From a checkpoint of a small transformer trained on Wikipedia: no position embeddings.
MLP neurons of a small language model. Each row is named by its layer, matrix (up: input weights) and neuron, and shows model dimensions 0-255. Each number is 500 + 50 x the weight over its row's rms, rounded and kept within 0 to 999. Numbers have three digits each.
After each neuron's rows, "fires after" lists the tokens most often just before its 100 highest values on Wikipedia text that the model never trained on; "fires on" lists the tokens most often at its 100 highest values on Wikipedia text that the model never trained on.

L6.up675:579584515465527494455460433441583473549520561460505493473541582560475489502524442436532508418515488286501528558429431435533494419484593494563430418491487551602553491400497463589635445444523486479459498500495523488451523437476526467487432503516449495472429483519462562497438508483559460584479460542566523566483583569455506459487490389475533543561566484464515491463462513552531482478495512480562448574521569491446451546463449441531475569459481467562455482560452536482543543535509466540597474528534521464549530487556560523444443495462481573502454517470553554419486428501491483463445489375516494470476472473548530469474504498530532392567469433495568555496451558455522417434521408519546538619543565513566440496413510648481525572466524515524520587504438571489471504538502496
fires after: " =", ")", "s"
fires on: "\n\n", "ite", "z", " is"

L3.up411:556564519465489423473525500516449505524568625438544480616505590509527538594467447339479384623447512494459421516539451513558427440459563549608500464500448477518479458414481510504582464498428493399579553551507494473507487575448533530433524471400505540450510455566458434565445493462485469546446425469403409481494525594486355454555508506391587516488613504578513420499533534518586543539539513529474495470450563402486528471525481457495506623481467465546457524526469504448474508570556514499459489520539506538515407479598464536429573480461540490568466506496459482475500577448561443538425535551450495466444519501472507469475454485517561444482562509487566486540570568530501484489504449450488550485470558500519541471484538557485488555463472489526513551499602494510507405508520512
fires after: ",", "\n"
fires on: " and", "-", " a"

L6.up477:500491465489454522453472524507463427516420473512522497502522494521550504534414530524584498402528440516540476533493524521551570557578454527454461529450466494465496507460565474428541515495534453472498567493563489527457547535568477443479536509444528556574456634486419529469593472578419496436460537528494506487553486386547479500553513445485449561451532489431593550502473551488447447516553574458410433471442482464480482614420507463559461525454549457456542466496498460621588478465489460589483450465551488648475336527421540536591506482573492480462365530592450524496494557518594379446470567523525461504504441469547591495438502494503519504537631490532549464461590478530524533524534501456479436490433503442534616559523551551499555549505471523524489488467539457428485581480456462
fires after: " ", "1", "7", "3", "22", ","
fires on: "98", "6", "1", "60", "99", "10"

L6.up579:527488507547526413523594473454617529534427513497563475527541528518470491541526503435544469490511558539602521436512439453465557474513556476560455452517500583539496469458512477479532553471511483484438493512487359524548525441453506528570430577528484508413440399474434545416452539495468474468516402498492512516487573499470440410522578597536498494553559549579554505509395460430477520422412583484510488517530497494512414500496500451514487497509499460538503567526432559450603427546547516535461381433371501554549505519523479533481580402530547540604541502507478540548437430511502518519402540577480453458474550536521607470547473513563562452462535462497401536501456553523468469437461551438550518655454450447558468511459503550497492463440497500435459546448552461582438406561555514
fires after: " R", ")", " Mar", ");", " November"
fires on: "\n\n", " ", "k", ".", "un", "oman"

L10.up705:512536509469483559468498554455492450513572545529487492488514479493465584532487543511444469461483527536514546504418474496438466530507550383485422509517529567475531544442426482501482556526469434455529487573500546461506480398396441562690478487435553498563389507519445536494466535462508475479500472574441495521491520527475404558456525459426450524477492500494577492518576555544482466470527584449492477490524532537619528499573465389550468546508420453467558529548440601486485486451517588550487515528464438552544524498554499507317581543509552483568531440609435558516499501511481522414568426543406485550450522470518518624498492440441567520466521570494480461564520523424542551520474453525589487473490378445466562525463447501543518533503448486550460592520522440446494396433580482
fires after: "1", " the", "h", " K"
fires on: "8", "ar", "5", " att", "3"

L7.up412:442545453568459435524480511435574519514480420528514521511474553421445492556524483480606434626406518570564482428431510514459467515513590513458399489549512538547486475578520447536522490550537483489495515405461504469490528565515470518514405472556572513508496482460484521569516526475609565387425442496447529467538493470522514532451475517489484544565475550519511475492481500543450393492473617511436481343438476553554407501490573536550496489462406493518557465460416462441579504529532449510499538467586505627447500462437462575471486508535385538584433487458467487425538519490571514475482478659501559458550519546491489536486569526483444458515543585476511484478551513552499632563458440538462428482475399522477500585502560452578551517492499541451446583485486498431455527508454515
fires after: " —", "9", "3", "1", " –", "2"
fires on: " |"

L7.up72:398492568569517447553531456440506508483538442639487450417423563520592503473497520396455504513508429472490521509551519418510390507558457603473547541427504587520478501524483462500461517494514458500421523503566473477463532500524605557523514521436497469351536440510453472530527496497469626586535505483527557542505495458562478476472506480479516597422506563452540530513492439431522459526487463579447400494440459566418501434438649523465567466447544464676482508538518499488553466513461482564497507547474455531433473465600459558474514535463440435546496532575531534450482466441525509503514523468515574419478587497477507495487555501480488436464524509488468572544527514542406480480554552452450423493472469448573470436546472542479561483395565545602454457478563520491498573549405505
fires after: "qu", "s", " W", "w", " M"
fires on: "ad", "at", "y", " Sy", "act"

L4.up268:459517551478529327560494638496502504517519556535473485546419522453547534451486475530538532506468540502508496502407452427451487490533416471480534466567519536508495414403489518548510441562611442464509500508517402577582595526496514497454539656548456505450539512601496502478496550443534600590539446631491486561508494411539464486499420490485539504478560500478498473516483545519539477403483589487396478484448516508449501575521576532517468508391482500470458466483501452599499488530453457438456517482548524517511497485610491453554493514532462507519543455458356608463518427451478420437468417579479445482534470459470510489459498508470536502389581515500528481463635493522526511573558507523543477548509551480564463456611516504552509484478455595465434534528539501562461481490474564
fires after: " St", " F", " at", "F", "St", "C"
fires on: ".", "at", "ation", " the", "ly"

L3.up555:600582471470449521578491506438531522520520434458462496573474523631474358525423475543574457610478529489465531450454534517525523508424578434537522459524520543541484570526597564501517509418495488497525478481575516471534514482464487466465395493509543542512497590524465460489497545546488540459478406486549534500557483521495470573437416457529384527453477487544535513510554482432511558508537404593463493497454425502555420588421481514498383507464546516579507476511419482463467587464582433537486437491532466474420581499415481475549552576478473506449468503526477549557422426467562592527465461458458433491432512414569583645508474496555492445492508425567481496412533491460463482481485608529551492541491547531622464554360512514579514466488483467517487532536491489461498503456477462
fires after: "97", "98", "95", "96", "93"
fires on: "4", "8", ".", "ch", "a", "1"

L6.up956:476523383513526433555455499525524461497588511546434539486484558429469422453512553514523430674511498455548472509455451500489453449522486457524427545557477505445476459537553614499459589475484559477488501547523541532683525581498446507519418495581582456503568515470527519429521513505492433477470466518452507498497507464438504568456426539421497489403626501541534494511458502528458401468454555518416534449500486543590600576579580497502476516476425533497533545545534486472523472537517524520523468438476587494592385425452472509475492457422507414518514523516556572517544553554556512526497526517454484464457474437408460538492534418530484554528507518536571467453612533523482409582449456529506492471493445504430433531492455492623474458410515601498465535462494516428458403499481538
fires after: "1", "3", "0", "4", "2", "6"
fires on: ":", "–", " |", "-", ".", "ed"

L3.up213:534535529506507466488464563420514487535506476528496484524540554517596459517566406430540462564411396480459583498487563380513566541613478531438519389519464476464471473475475526517572474535586555475394514577478535519499489509585566543454474439551628540441514514498566462518535490477532591548517506501380499437493527506481499548430412501518424484492461480460527466559558568471523546502634411534490546492554463534386492557535486512515364520487544527481504538465453502573480498511481498497530539496445451463500480494466475488437488551540535415524562465446476522444539549465519475566630430506457508486540515445438498557427515523447503578510549461537525424547533461488567523560357565543577483425480467483559424508547502461517508541475595542424495506444394519424430422487445557
fires after: "|---|---|---|---", "|---|---", " produc", "fer", " perform", " ext"
fires on: "ed", "|", "|---|", "red"

L5.up128:511621477435449402509459444440581541486394477490483414523449514496533552557525493549579466477457492566500492470588579504574475519492463504478462492452541558416557455562501520500520491487568522484499517512571468661478518446557516518519363477530484431381469395454415494461485414470522527467557446443440498603531494452472462530389497535595418550573550623530547538584464557602393499507508485500489478515497529505476516602489550433562468491471544514443573604486430554566518445466430496445468462496528465504522632474465500475444487477512448520496396490517425577534594463533481587491438427527483475485498577501536478422483503500532464545504458469463441506467520526457522522466518552475508530459433454503577455521463480510583510470451544466517483500519506522521496503489644555
fires after: " one", " se", " ev", " gu", "u", " Gu"
fires on: " of", "en", "x", "e", "it", "w"

L3.up934:582478506512525426455536510453451487492546583443562552552437537459633532513534393510459456523367432444516486508598429515400565405497467524562476488528472403459451524525538537577539525389447479436408541509513545541516591540458613569476503462554504425493453568457465436527473475549540544547485376480568570460391530439528401453544553489520530521467502498481465475532508469467542471498479529505509513481522547522489515455490518474471556540482429550478497461557438537439488581544575526535502481414500523487502469407577476530364546488465646576563437517443475506525518563469475466538502452560552554516422435509548475433484513521485488413508476534475475473516523495549557425566518474452506550494513501477516540524523521467502563500503435530378480463442598393546411487554548553
fires after: ",", "\n", " (", "|"
fires on: " the", "-", " to", " $", "f"

L4.up620:544475530494616513431500439464543449407471527435475521459501542457527514550548402409440490568452495611549514527552530542403427516609574415440473513479407570493490417505496571519471501492496479421603457501475456468598403549458534460536490518455527476571517501456535574571515462589530575509424546417375567486461420459470507448524524507491491565464436595473552447534453531528529497513545569531456452527436543403461499440515439464573548583458405536561396512549570556468451546586472495517451570531527517553519511525603494558440473525468537575521628605549479518526503510435516526476487487550456521440573469491536518542487520500438371490499481429503513459473401467531421453528505450554447507519440515528504483451443471470553494510458468515421512474538474524475469521479490536
fires after: "C", "P", " P", " Sc", "c"
fires on: "ot", "P", "ul", "ir", "N", "inn"

L3.up305:499541477464501519451483551423468439459526523492386411556481528548593462460587467521573390519482502518611438501518581487564477593591518503527588455528596562525524476525574495469436469523507498413529498565515570455478516578495434473489447482418493509514476477522512526490411443580574541496499506446439492455501543519521545506531475408472457575520580595538529500533472510485589507475454484484517400468501474523455494444445570483559417552503503503567493482493544484589519506524530480574507538593477485581530376573433507531460529563458514501483535510523444518575511437520626544472556426473458436416576371413546468618474385479505485509431530470522488572557483480482466485511392560544531450493478527435574542559442407507442454475494552471584506509542435486433442461495498461
fires after: "98", "97", " reg", " ", "94", "95"
fires on: "1", "2", "ist", "ion", "ity", "ism"

L3.up702:519471512607418432495461409516535474543501556474490477476522562536468496545434603400487403534487536519504443536480373498468425475459457442585491457478429488504475467507511495577590537457445503455550433421536422521395548554450509511589504594401478507479426412531462428510516482505413451472473494535442545610431529511483427337515391506493490487517579509528560494570497489637471435521467516419478491511469444450587471586495512501526562511472499496528569549540548475506592474537517443462468435441514559559538497421506560482487502459537501513586472533474476564516456486529496410470409558588447522481441500478464563519521454522571544461419509514538485505501502618478528470485506459432502558481486537478541492508593579537484465514434449587560501512533621541544506525568514506
fires after: "S", "\n\n", " D", " U", " E", "D"
fires on: ".", "F", "uring", "W", "E"

L6.up771:484510497463446561481475521485475406489600405491523484529513480563483501481520471394505478472476531535529391529431425457477543424594565553533445537440475564498440419519381545497472447493436472429573539437541571575459469448518536574566505427507472446446501549493484472609464481477551497561563520510502534445564506484371455534535477505501515526547552533563544539501380478509522496464506630456441474498490558415614464564612509570637466472503511494529502492571513533500481385468437493591547517500521443475527438392641471497523614484593528442437362503500430510436463477535586530447472549548485458496521448441455477500544445464484519501521571514423492518527517483530607510481583483488501542504517491486505515471540505462548474592448511498483482505526556513512476557530559514
fires after: " f", " S", " M", "em", " P"
fires on: "i", "ish", "ig", "ly", "ion", "inn"

L6.up391:619478526527455469507537504419562485529476480381441483365548578498578519557565469421539503537537549571556570645490479500472524597511530537523443375511437496435586512420530536487571486580458451516524542487510481550530491523495491488482478520505478451474441516509447476426457432445440441448511529525459511390507456555552502446399494433482541561493508617533510466534477460535526486486450585484386488409444583474501489573500615527599444566496593505491531491522494494524492501567535466511504527422533487587503508458508560554429503485513470523507510454421518509544507383484539403539525534558455479443491489495464440565457466487422491433428548416377497517494504621484497513433438513539515541506424538530516444451557537537557498545498441540494538560526554486567483454607470497
fires after: " U", " new", "un"
fires on: ".", "ly", "it", "K", "-"

L4.up84:511455450529528367514521526452496430523464469506411445503389453555594524452470486437622442450441478566543556495548553520537475534488449482489544507452477623510593512479484476509447571493502459429525593429582467522512518485508549502496495428470531523569530425500494478587397567496450483531538540485515611460421527472520382543472451472566459494552544488571519475541520575451489488490387465474523509551475538486475483481495553534553421529517529557534495513515493486512519401525537384586502566396510479525480540422589476505568449489478498517560462523457528595532493458482542547541519492591460561502525452554622531464413464529481468474397506511511472535446475430430463484573516472417488530427469557453602391453570547506570482487449614458557540432386503494513476525506503541
fires after: " sp", "s", "os", "o", " Sp", " t"
fires on: "e", "el", "s", "itions", "echn"

L4.up341:493538555483526534452501607480511534550514471522494366578451578497481560525514503550550506580423458477474504541537426415499474471522587542536554458450374491471494487487450485569521483526475503488509399449482567513471429407557479528511453551546572510406555506489535502485493490515500406537533519515468561445620448435495430460482561523496468543469510482434555521590335479505537547421465574529497488489492417540425491515436441456474468499460562532541458466472391499584452546462480446424568523537419493476453518491532541472527552477513414531493569546395480569546496496459570516467522492519556508520523430481492455486469441502483553527525579515452458540474528570416477571483475548493544520446516474416544418589529579413629640488472543500554453569422545553430452536489564453
fires after: "r", "a", "ro", "ra", "ran", "ol"
fires on: "it", "ast", "e", "ear", " on", ")"

L3.up587:525479540515480477483554502479505444620488485433517438428510540496638496483625516485469470685462601503563544541478417536440389433501479469499481501446461516552495511437535494525411563472442452549529506484493441487463500519420542516450552562356431464523499397497516508500520486532498387516439449548472474490556562557362450438530496498534483511504468481530576398561528458553478423477562453524531531470431539501504475558546555461572544561519415495511512492515570511536511491515528437406497509498488497561499477565543536491473560532465477569506421550419407473525505483570569415536443480557511504516455501520528606518555536521624450488472512504545459531441476554462398525568471446442546567586555490420519488475544470510521472451450500439538413517514496575475408525500581499
fires after: "P", "S", "C", "D"
fires on: "-", "ro", "″", "re", "ch"

L3.up291:550551521538454474525357491431540460482554527444543492535552589482533555526511498531479430538482433455443415487553490521489439437529526546503485521526477487471529406551510495580551458548596498480534487557613429561524509561473423517502478548503482497409445543515497442513488529499486476485480498594431501416378492508496385469517521535485555489474542484499519405522514474521608458519497512476498504465451643394610491482505463493451536538473489483479534493495546521430526534535595507508448542479554483524516458536514488555430451475594549550506471614462476450591477513442510435462513521515417490535390503488407522446538517499504569355374522426482481497569629527488454491556465494457518579399534490511507525488486621478540515582412407572477486431535492536539482405502552440
fires after: "\n\n", ".", "\n", "-"
fires on: " In", "-", "In", " until", "|"

L7.up410:534542458581520375492504553477486484516524540522470490482455519511521454529462389434557521651559532548452556472556410526527464418439437450520489515474440505486470569456581498510557524481541533510519505463495396547491542601451558519530480584502487520433504460536547505567493491482576476496481399520443510558466485537477408463471512465495560525467588560428476625573633480471536444475426533533462428483503488499503488562561546503540475474449498575419525538496503533514624440498432495483452422470538459519550531550501435430458546403420509474494500536490414547464545426615465464398493497591416513495563561510479600478573484565429496476438434494481387387465504496533529460528524576467496463476384529407536439504564508555519474504480494531506472443521509503459500452520601524
fires after: " W", " S", " w", " L", " s", "S"
fires on: "at", "ay", "ing", "ou", "ove", "al"

L5.up892:467508536570506465424517482488474516513507576520556526520543497615501523509536545413470499501532434582560511620498444480366500544390466461559496484511549570528596367588542563525570508582594512494520480493515445510478544513498529484559460550416487447474444450526468525548600451476441422408436456456482551542488507493532474547399473483526510514509592506475557495498506531508555602490492471553431477530426517469421535577552487494460517530512563619429454578548454532409596515514528460548482409493501494487526456558552439487495575483435662508538464492472446520517528530489522452435436493525469479407513481544478546491475561414603405432518470472521493462475470597517457505489479503519504494508463425533587492530454515493513476517432501389475453401525467612523542448474416471
fires after: " Ch", " J", " M", " K", "ill", " d"
fires on: "im", "ines", "ic", "ing", "om", "ang"

L4.up1019:554532516484442488526472526495492459514488505564404368473571591413500416605444444391486435552534484495442563582480498424500531423514530580488509482470427524501611473522451443608577518480531450456571505493484483519535518558537441465490568503533516483534485519577431443551506543502546514530473489426529491581478477533503516422488465404529566494394544492578496462490450534463504487487421530461471510531455488466453389514404606481492488590513497534525472504524511524506439432545525508552548497488516635522446410479485444543539523582527441460633507513462435457537495529498569476565514547588517515450460466597413470544471487494482500437409557408539518582375479531506541530587439463532500435422475554520488589451490565458518469545415530517504486553552608463549500477498454521
fires after: ",", " South"
fires on: " and", " with", " ", " New", " C", " R"

L5.up1007:531542468538497469498517515488566505494448468471493440534552550528475426542522419359546474558521475512530622555510552520512506477568609437551464461386471526609481401459430511558500486514517476431480542518541480511521512452512525545523513552552501480458493476563502529513510543455550498430460537522475493603514573489562520432510507450398470523564544570498537488508417391526495525529416627428510491493456536426445487587480441511503459471505520496476507548471588472420560364464484518530591551548513506541495493553521492493442613360584535590478428443560483479527503475502604483430460511501524448466399452493527497433563402567534491408579564443525462504577465574450548469422402546448572483525536515511517538474510608567507503510516438461489535421459491513547502457507498430
fires after: " M", " Mar", " K", " N", "m", ")"
fires on: "i", "\n\n", "sh", "ur", "id", "."

L7.up914:395518534536514487497478424471532535454547474609539497555463521471537531438541487424596562574465448627549503469448510419533485501435563374544502467439538556536541467490502451582559532491566560430528513557508478560564471509520535423447439535438429403426385481431505508561443588485450474592444487541402475525527439484502492577426456465563502558484485445475516447579529532433345587528533468637510468464507489452490446467457539534515494490498466591560481422585540488461501414484422511606509535485479500505476488434518416521466490410569600564502481453454462536537552451508551494489485520481491510462475537580526428542496413503537509464502523519480482565420521528517537452548510543498462435506494491555564526592494474447509499545397527433450465472488565531527528562571521450
fires after: " Ch", " ch", "h", "ch"
fires on: "ang", "ines", "o", "u", "ic"

L5.up290:481562466502502448584458509479513493461529450531552563521452575547555527540497381544484464492448445501532588533479472484502518441525548482542567418486418443536557443461551468581488565476436504450393464441470507497443518559495569422492489626561466509502438464518492514510446585443502449605435507530504624535550443473518432505507425509557476530473472579541472381490555447552451561500490508461533501478449420530542560477498459456509487522516500517493522511580462522462503448402555410437576471525605509499494606592631514432551533497536493602549485476378481522548411467497538564457517497507548521480495463512521538455513471531498512457431504383494409567467541497389489516516518545507531502604475515416428448404446515515538581467493538532498526410492497606507457542414471570
fires after: "'", "all", "c"
fires on: "s", " ="

L3.up925:482485512480462407469531531454531548507548448507505487464533471528553516502498444410453493522494545456423504474548366456469443441538515582491427512528480552480478492454671525519521469565590430448522465511530489449471539565531486578487457515587400433474538490494451517567503483450497484554514467594484510505475556551479496510447526506427583521388587472499484522625537432552477516512403508485492493488458418457425489490526501542535498469415439515514455546501492490501557458459475502424514510463538473510606483462483541464561564422514512504465512500503499561454506467483499465522485495527541655373481497484492537438476536629533454424606575508485522562558457452524479522497506503588558446550474483578453580327516517561654524495505581450456456596447586486553463498453503536
fires after: " at", " by", " At", " B"
fires on: " the", " a"

L4.up549:494537469508494476453405558452478540441512541519377508505431571491509548508481491547584511511434444443480611546541523497490462484478529454549587532560468503480507505544443583536432516487504454511395503561537502578549510484471549459515457554545469523413396485439522508590547450449472414431548561454523499491512460460575421341487369482582476487548475495514460420518501593501452578469518477472441368512487467469582540535432519479475475518467484514540376527586392468600496552491431527441541402570542491522513534554579550549478508487515513638501543490496445535515471521542525436528549455507515468527541513639595492454547508502469498479433493497521494588459523539487408586468512526387541463495476508427485472507536458620450531478425459488497534534515517541490474520480432511
fires after: "'", "e", "st", "ro", "c", "anc"
fires on: "s", "on", "ed", "es", "o", "ess"

L6.up815:536576554487490469429584509482514462525445532445471443524466479451471556518424447469516425447485478588435434478480510533492457446444488449523546403510497429558530601431441489480504475503401506535504602534568563580526511411445508508498472540536481461452513509427461405585388479483485470441499475576534461445620539497432501499498510525574464516477495516503652565446570517447441473503445530517527417410491561522509547558520446539463427507550491451539475479567524557512552469542484512494475506557531393539534405512598532624476513500577542474554557528513421554500444469422605513512443356567417436528530588499562445552550500500530491498470521585385493515609487495483529477499571528426543490485459537434478531523550510473501527457486560555522531447495511525596418515541522542
fires after: " ", " Re", " ("
fires on: "14", "13", "15", "le", "0", "21"

L3.up918:468593549469518373564497479474477575567429571404569535478472527432496410564487555452503510474506613460394530483479384418495529460543471433533478428509477493554489522531511550511548482488427479576536468547505485541546467561482638528500532526529556449485435409432515469574582483443469467499425467476510492556408530513521384424461536557542584494480613522516516534470446518504473466451523556490354497417484471538536437513379452498490457512517563519491500512577559553479540490482498571561511530483485504516539500419462507528502502381509488520554403485417413578478485525447491511510498526564505534491452508454469589444562458544527405560485544505471487490440483536501552532552535511491572474536412565442542442514528536435562654487448460541438412509525564478507486493567512486
fires after: " S", "S", " s", " F", " Y", "W"
fires on: "e", "ou", "he", "om", "le", "us"

L3.up812:523462559544510419464547535434533470548463474484434446484475551540526548484482525504567454525483618438483557636472484466473450479614458472498492461400470429465478516459533621486464564559468495439510446497528528536481509573495487451612519542429455507532454406556349380519575447523445451522543512570497503495476485520520483396510426547515498546409540511447567464486479408510477500480483498451515439451481488514557511564455574513546545586446536443508410505597507512548501436472511451483582414433471472552406502522600527478543462498465478542433514569493492491465546489540543471505423412544489495475478450429450576540538507503554495566507450541575561542394536565502483541489551470534491529581497643448475396585516563577484443499562479573520505470499572526435442502466458465
fires after: "S", " U", "C", " E", "T", " C"
fires on: ".", "A", "K"

L3.up741:523488489576480441530563479486543442600465595495417420546490527436408593479433497409587460534474600390511519483460484481446426488490557543556515485434495442517477433481597567519457522506433564542525475446640510547543487541541532468476551526466490519595492500541464566485412391400475419491524531514484558439529498560474448385480428558490518527488476496508525419529440396559479428507480483526452497482422494433526513577466477531639542585458432422503451505679440515475482460502500443470512435459495446496458520481557481553487542512508502541533508532439463494463457493525532458496394575611528420479413496519442508463591429519543469551514550568402518588457453523496491469538550477534561527555548502493505488540444553522522462531532498532460490477527548486487513540519590493
fires after: "S", " U", " A", " E", " P"
fires on: ".", "est", "W", "L"

L4.up911:514591494438464420512510495458486526450401577461466533483526522493545534463478568448464438498501443483453546533459572442530425561549489554519424536470451517450509552498571581556548485551500462518328566433556524598440525539462482557579378542486504447443498406475473494564489485472599496521492494442394426552523564426530482534388555514572425484512513509525534514481466590501451398558589505390479480499494479498559465493421620559491536492479499530474485534570427550585477515517510554532479485469469467557470470485542474480586528415483465560453476509474441553494475467588596507562455610584557550498586448513518533528538443554526601492548486453468434598479455525503500523500471493504500539479449412474528461549485413508447513412454483481509611488542454452513431480504552555
fires after: " b", " |", " B", "u", " gu"
fires on: "\n", "en", "le", "ec", "it", "i"

L6.up138:453486445577476392513406514488569422495522452495532522476565497464488567632516577442523432600420443505494437434431472433480506489487546472479600480480422472543420558442477466515534478472443467516407507509446380540544582483535504564511484451527502524491578476478553488595452507457545569589454496562433600525370509546525436466509455391495527478442410475536531494457541586593576415476513505468506429478415557516456573516561478517528447568476483538495469546488514503481445457380463507458538436511471487516462517506489524574565546493503524545539520398521422554410532493428587469517466544578497538502467581485509482528585479507495554559430479469588482504560519475495508449506590538478548569520469564509581469453528522570432523500468552521482463516397448565440512409502532538
fires after: " ", " in", " d", " trans", " O", " ("
fires on: " |", "a", "ly", "s", "l", "m"

L3.up586:517536468506587506462459473517522482470574579583502517448551521518532528584551615406462525568502487518465536465457456434462431557494516542453442528446532466462440536538482474560437543512495468453570421555488473479603539490514531528512437524540548513601455508415461467554499454558428421479448525515540423472452510545453484472422511421522516471487555560550471464507554499567406486691528476451472538498528504447500503502585468383591504544522487451427519664560419494461515425489522456541496498505485460512432437407543486540485534543555574619499453477481506551427479520508477410595497546488549536391468509489437531517528463544567528483488521498478519469478491460472416497507448452591505492520497598521495575471461578539562526541476541416482497543388444577461474403546445558
fires after: ",", " G"
fires on: " with", "reat", " based", "ern", " Alex"

L5.up276:521466544597453423466496525485479434534433514560552489531568489503465497544539508433552449525455540490397497477431455567388502513530489520545556457540469485501479438584553560576385491584484498464510476525492451539575484385492599571496530414547487526522477449538479509595470451544525540541565498517446565406477563496522484444509482510356543526557490496559472461543413435470535542511505536443444455477381469541401585416586460502630497480476501480520457481575497521558486420440587436491441491486505412530548393428537487584449514503513430486541499484501506500501468430505502575404538555590530478510477550489481561499477547563603530469532451592517383525509502384480507491527516569522582513493432472500524534494455504485515574502530594535507378466507510440486460517547480449
fires after: " M", " F", " Th", " S", " w", " f"
fires on: "un", "ood", "ear", "ird", "und", "inn"

L3.up309:548547463538492401527376515480536423462435492557552468487463487554466501525509535507471468564479485447537420520391467446485503506626508478463446469460535572410533533571556500518507566564516498468417465511471440536582524493561599536458489459479516457540519497536494461502393486581496508531495450533485458439482588531487456487455540489447514524553544552567472519528481442565562461545514455428480502520445538512458569540626491454447540465525549461531526499578413625583391504540568493533481419410467544485549506534483525464447574475567550522481450470491494523479529483420505556556495512544489548479496589566596433448506469500539535357502525612476449406618474594500467547508492475520509579507555479491537500498539421417474566441484584407446400478466440551484515470542437588
fires after: " under", " inv", " O", " f", " D"
fires on: " the", " min", "st", "ish", "h", "est"

L7.up935:544583457530469491442429545447576444525436462609445424483451591563522513410582553551557430519437502537523464466445526457485448527519516491452442411536556455603505469510509425423470478491479533564529556462484428511489458394562541552533455404526606428484429468460496461541456579535441507534467443569521547426479493438441448512516466527560435486468425525485568464586485551506490576533454469569441504497553475454470507535429476551500423571493530572526511578493446572532475458557508479516484473524502473551437513473448562490559511572520426517513522506506477515452517482393595541474525444498509564490513416480585506630399399523516514513512443467517470534522449511489542544576518581468539533494467466403551393516560449517555674524467520407490484522457487541469494494419561515
fires after: "|---|---|---|---", "|---|---", "s", "wards", "es"
fires on: "==", "|---|", "|", " ==", "==="

L6.up736:499471472509434496621556433466519449425562469501537522479499551478509517540514562514578498436448385579382526485534488478573533409558484498529596425415515520418572515427540575478513560487396466538489495505532554542591496471491499532517465407508508482539508529490416500497416478569482546513426510501456539506526487469530529522485508485502389638335611454449581473450456475438433574521503479490475483486484538551431535547498397540600439491474488492491506489576529485503525385450565444562586477533541483574464394548488503481505483482448481474496457652558515521466472500506559517546516533454542534522503474538491424491416520550566545491497567522402435520512464415415463591557579472524553409520564497495516526525528498441467524521465605515503476472518568510441540511539515512
fires after: " ", ",", "3", ".", " (", "–"
fires on: "10", "12", "16", "13", "15", "11"